From a checkpoint of a small transformer trained on Wikipedia.
Size: 13 layers, width 256, MLP 1024 GELU, 12.6M parameters.
Architecture: LayerNorm before each block, learned positions, biases.
MLP neurons of a small language model. Each row is named by its layer, matrix (up: input weights; down: output weights) and neuron, and shows model dimensions 80-207. Each number is 500 + 40 x the weight over its row's rms, rounded and kept within 0 to 999. Numbers have three digits each.
After each neuron's rows, "fires in" lists the words (lower case) most often at its 100 highest values on Wikipedia text that the model never trained on; "fires after" lists the tokens most often just before its 100 highest values on Wikipedia text that the model never trained on.

L8.up431:488522506562529496498501457536511496506487582543473577503529487484515473505520451485451470508505503492545469569480490508488545476508445559544495509435429494451478498542533451494429443502484473441523484583499453535434500581432480452569447559518551474500516490455393552490576448432488484467494547485482549458513472529532445542464447513578531478517525490456501583523498467499505559509565
L8.down431:517487480472540499555504476491494436476492481525516509542456555443575540447563504446433478491445506448461563558493460523493526531541520504479520481543513511523476479452463483527440508488494545539532441487500503565510558438438456445432514461515509527438406540493537567530465528507551558541482490475474528546671518464409506482483490517520474494536503509534483509463553498523507467553514
fires in: "a", "in", "the"
fires after: ".", "\n"

L9.up384:456517492564592527487475503442507524477494482486522492437505462510503580487472490453542520535512521534561571535518391453475491465524444443460532645467559507488499508461469481460472571548537518492487471581527430492427465564483540476474500496443490493488563483538485441499458519497503468476483561474498468531467532460530502515521482540564457473470509543527522516466499484517522519537479
L9.down384:500485472412450512450552500553478423455565492479541517441468484459509453481484498530493542497494499491444481512473528514505532476451549543539552494468447491532449502507475531541497467501463468416425493521487471511501471448516465490469511534552580566522516558477550527450559518454476405537503358519538438564520456554471463493463527455540513556591455445565488523499469499506600492533467
fires in: "12", "22", "32"
fires after: "1", "2", " ", "3"

L7.up75:514495543496518471558541439474454512481463522529474470516487511497536481468476514512553527481377514471470578510517450461489486535547507499494541490504482567454510450476526382520473518552479489538542533547568463469460508467497529474478488452493491537574535509543460387481548580491490556515511550507545461557458558505518471457513488565531481447459528522413532457409460475506542508544605
L7.down75:580501583486533520540514492488514538540454546483475503503527413496522499444511599533492578497469518530515490514423547522526546467474471532497441556496511472484516516566484476544446529488502453499506444541532503475466497557465465457427501494526449476447416472564567439537462595507525540469522490480535557496536537446534382531504465469536478556419433455489465500515505490531485509483529
fires in: "0", "10", "01"
fires after: " ", "1"

L7.up257:503480527524530455542511540586507473536447551573478546541495441487514451457517472472549511540491522507482553513467479485452595506508499542540542456550479495411581539472508495514487481488492516486511470549445477491464488490488433445508493553455520452546516486506529490566495486432489496527494508486442538529461444506508474498403428513587463432484567529443513551449558515482466501516506
L7.down257:552455450512545500476529490499474466518530529520517513484513551465608500510512469510475492504486456497520480547428452534516512574466493451537495524476554497478499494547525475526543528559520480474557552496491442479533500482449527574554530496472534500498520450498440550497501477422548552518437496489483489549527503495448487496519547535502470460449425560534464534454575499494480520531471
fires in: "s", "following", "suggests"
fires after: "'", " suggest"

L7.up244:468521507498529467488477493524484517489467501546510529517470557427514518442466481553509472475458570518461493491445478450476471448534474527603514489571496537429558462513549544526521423492493495524568439505531505501527426466491511465465499531447587568481534468530493447608524532415485451558473539497498517516475519452538536582520478587578493489493526539458507504505464379463532474461532
L7.down244:501610495545507535450521469506527511424516460472471496472468516510482490467542465463506530572540439530508434626545486548543519486452518525494504555418564463590437442525483449454484444449543489506497553469450449509464530494543530485536464481519483489491511537543548553380517496560485495459503452522512453487570536513533526488518523490471530482497492444552487433501506508544509488593403
fires in: "s"
fires after: "'"

L8.up420:428595482500493541541464460469482468435454441537532526514486540407522518493450438482544468527512538531527533480442443537482500546583410484563482516585472489511522409443553503510509551538478536504549591514542509548524468542443476468459467456422551527501507481501470509524523499486554490509548458482507483512478388465538512479502557544479518471509484579504517523502505471482450464476556
L8.down420:508530421526479485565391481514464452487476512491526511491517475529553437467502479442517506517458500526470503544479398483537513553543482553478519473504454485482472489477509483535502563484508538494534551560518425535495536484414494502457487434473494506525422465455542562488494498525511481504532574444562492532617485437566538487494556497479549545577453529561471530549484481548481521510474
fires in: "the", "most", "first", "of", "only", "third"
fires after: " the", " was", " of", " one", " became"

L9.up787:457481514483463475563458421505490477520487497537545475490514574505542503501442447552455471502487542519512563461490502522496451457523457515533556473543478448470492470493516451521540506497417498488571494477450480569431489504539426461488544480441528517528503444463524438518446512435465551543552485472435520426503491473576531582525411514476515457497519552472506526577513528494530475461548
L9.down787:451525498480530486512512482502589508533480506511445472426469439507499486521564572494526479511494556457520500593537482484469506549510489556446465569472445449514493459531459544491548559560487519446498574452514556529531480503553533495486475494502490449515352510492522494501451490553501514459513496508525504577677455528507488569480519542502465532479441389498499459494466490554408447458491
fires in: "the", "it", "company", "his"
fires after: " of", " the", " that", "The", " The", ","

L3.up783:505409462539504485558506474509464519491511526552551526582488531579551499531469502497489460646476527514512495560459450582491555509509477552462534505452398533493552447512514493408464484461465567490551545450466484615493475469530505537501459482431494460521519449465456572434510447486550501491506442541395510537476570433522505471490510546506498469531465434440541493523551573486553518477470
L3.down783:516430517523550505479448463459537501533497513472452554482454426493480513464477574491503488444509466512487492469484499455497488426585542592541470538497512597514563460469562462530497459493476540462586517473558495453478432566531477493501478542517500543403515491542503496621513516551531565529546515537493490485501498539513479527480470426419588446540476516474479545466448455509454518459478
fires in: "and", "to", "an", "with", "he", "was"
fires after: ",", ")", "),", " is", " he", " was"

L7.up899:425464475514512459473434498447497492532478449604539514462524517514516489487439485515474505540568553536534469515525491482474536510544497556519542520541462469477555510398493471512500503488482541487586547471457500539519448494511484513463525465484583541502560484479481453506569432439492469483497463540486473499475558510501524536504547510468492450524406497411502489492498544483451486444606
L7.down899:521497513545535549482489482493500428501505514451513519574475566497555497550522525534532470575467513516516529539441412517491480540529469494505458460570486508463531490533492560502447482521537473536487486524513463573447505488475460478477483479493496430524517459477475538464496485473462561508493467451510513576560441505481531497417430559494516440454481492539484537512500525522596506469500
fires in: "it", "that", "which", "she", "this", "team"
fires after: ",", " The", " the", " where", "."

L7.up308:437436506538503498519483466563552569450392537512445439576500527551511483523448481523598504546472512562545527436442447564489468535543493538511474538557494538460527534529544452524513436445488468526560539496482486488496434441433514534436486487486517417603524444444450471480536523402539530520539566509490488493497486455518488503467478565552529509546483549514470564452512499490479463476493
L7.down308:509530437506497510508513504442478463490540548458576611525478553485579516488584486494545499541507444464539437496457438537489552431500557514531459440551429541544510487490483482421506491511516586493461472487512529497470533573504528496518477451525479490568463512496472534505457457481553540488467529466505450476607480516477525501492525523493545477496446499572477465498484481487511525510457
fires in: "s", "his", "to", "for"
fires after: "'", " on"

L7.up481:524502492577541480481534546541483523505448506503496501554478523515485499531486509462507478536520542467480498501508474521487474504556482558437471487521499549514519511522455508495456458514497518435479481484517556522446443492472548512581566521490514521490520508511449527464560456455502566480569414558472517437459536490549445470451474510558522492611436528452519462564434501525472594512566
L7.down481:486453506432435453495453487502449520511475467534525454450561469469483535458520508539423486497484514512481501447432433555527471540502535467442502549553533515577466523522537472491515490521504422524511558514418529509527492437568525577527476554454441533464458491512517507495440498511495455457492586618402428488431532442582486511488537518506489494482478501550507498505515487469523545524549
fires in: "a", "is", "an"
fires after: " is", ",", ")", " was"

L8.up574:469479544553522444557491525535531496512428538543470500578487500507535477518444481485541563541477536514457531472500451501490558513526493492540541478547431531482563491502503517476432481431413481468477547514449511504431451474481541490543510447484510443522499456468453443566519460436477577516478585484511501558488489464519476507443465582577495446527551519483427568473567422548565514553490
L8.down574:500474457514498529501444478571497482493564544516528504516494510504584464501546466483490485530499465500499540529458429528501490493483508476497510476556511507484499514516459476461465564505506501508576443490514559527563551496467515506556524511475524531489339424415410548525515501417493543505470540451489494509715493449464527509444509524477515477477462500556485544427504525494444524469523
fires in: "s", "an", "its", "another"
fires after: "'", ".", "\n"

L7.up276:485479498519554429519520478522494480445492487469526523545520512464539458519502548513531518520418542487459489467443400536474537536496571518485538465554482563487520527509569406506452512575446473509477523491519561438505444522487567438494542468545492490459532456485479536488512558534544524608519504507491428532475549473477448465443517529514535450520556438421520483477552422573527501534499
L7.down276:523492526482516444475448485457445499467580556479516465527478505522577453482526526501508476580445474495381490496460468593510493550499517478493572561506524442524499500530450479538559515495480488458496481472530480474456477508512493543480562447521509536454450486507501513548590466541511437506445479476519521591542460439529486460511493462551478498496492476505538428554448559552492545505485
fires in: "an", "0", "or", "01"
fires after: " ", " to", "–", " (", " in", "/"

L7.up394:451540479514591453515502506481392482503501452517489473464497497441494488612499425481461529507461540509572486501521405478456560568515416506523459501433416499518533437468518521465495446522455529478515591490516499472484453526547533479536455501477547489477544486571496421467467518471540536543529511458523457482473513521503524513459511581459498486479524518455545532460585504478557533527524
L7.down394:480597541498487472515480512559486486528490546465485471481476548485478519529442447520486491474512517466478529566472566539516484535524438525410520498502476456481562558559511491454430433549586489491499485493502522494488565490433581506468498454438563542526554525458485471470387566535523452494548484492546468477472493523511528534536559578495536522458504505484474528497494489558506464533467
fires in: "11", "10", "100", "12", "that"
fires after: "1", " in"

L9.up6:508447435525454503490503418461527421525558522528463449495521451460528513474490492487521484550467525508454588543471465435490509424619469466481510587465468565562516518485454533509500504534515552431475379565417450560513427559466500481498531477476496517478527471540489463456512499454528496496532547475489497453487511549524521527482525542522498422458424463509498533540580496527490597568486
L9.down6:547465489458531454508527624503493484449503362405527518553531540565598477517492544483516523517487496470475418465520514517474527551535492468522525504509478471455472453513507497505498537501531519526518525536568481490456514457470535445445499501564465423517484499497563600563514474524515556499482460526511525568582473457413500473483452425608481538496484455490467447475438545413499494520518
fires in: "21", "11", "31", "of", "22"
fires after: "2", "3", "1", "4", "8", "0"

L9.up500:478501547502502496495485508524530502474488504587495434514531518485553543512468477547487551479491549532480500498492426569491504531572456479573512525569492486515564458474467526506490508518494509481540583494543503541485489504455490429470445495447508456526531466461446479501535419459452544539531510533488469442499488432526527522502440594499470460527525545478523483492545470605490547470454
L9.down500:566487479482497459505492474503460475581448552536540524481469507444613542538540482427493436455539534419504454592509473520503534468503526579534466440499471561588511496526531520516538454486505492546462504525506554561456509472475521487492494474479459458546448512506506500492507543457439510532410504491479458544674468484596424477501485522496516488563490475472467550492443497474564446505469
fires in: "s", "first", "a", "their", "last"
fires after: "'", " the", " The", "The"

L7.up558:452451545561520492510479495587518538500463474488515524501525478551575557531454496466496454545498545578482560534480527482464565502493551451488458462520476482452469482545513454500445504488504492516590478455432534600467471525551509482501530528427504450515532452485503483488436499462505522464467559546465485511475522512516503499434460520550542507478474501359465504435541468520513476495538
L7.down558:486426518439464482478475414493458484457582494496498531520483496560568463463492487520491467524469448479523463493517492561540539535551519554494530459443531461507423458550466583508571509517518427462495519447452426524511475498435541523516497471503513474535557533526492526578509456499476509526491527544521462544688472456474465472505532526470404536436479487508499559404554471397451468550504
fires in: "the", "these", "this", "some", "however"
fires after: ",", ".", " of", " that", ";", " "

L9.up936:448485491494559464526484453527464471472457520506521595532571469509527510520461483492494447523428508577458540505514526538470478509527441520502540504474474506478477427522541461488479467521444490485496469470465435536409543495519531535523542495416552510506530461457406542480478503461449508509493562448514511458488513529540436568525454508586512496494477491461492612525530469556424548572500
L9.down936:419456512483545477561484447490489468499503471456490506498452524450464475431502538450491449505488400509455479574640523446553508587582571456459520469508514486480457491520492434529470507495469525481517452422495555535497543489538454508461552498476465551494544532544467494505456522474498526564569454510495526590595528548514460493468503534513459575484469458548491544442555468484407439535565
fires in: "during", "in", "however", "though", "on"
fires after: ".", "\n", " Tho"

L3.up376:401512479479573528485496572561526545472435558518502537518529431500583456502491497478444471527466518485554457525431471563479493438540488480505529562513460479545535552513480484536513497484484546528527511458451508524475470535470503504543491454448499448431534452462488515432500437447507510534462543479435532466495500492527492507489491604540567518490462476481573548509549492523510545545526
L3.down376:521518518536493458483544498441474452496515485528456508522509511500560524504527478492502482503443471512493442593501526439515474553524473555459539419397478504449546470484531553485509483526485501513462444507523459524523543601550488489551523566576616533487544532557518440475466460514495528436553518453494511483510558382536474490519517421488458485481467427521509471533607540459444511516400
fires in: "and", "that", "of", "with", "which"
fires after: ","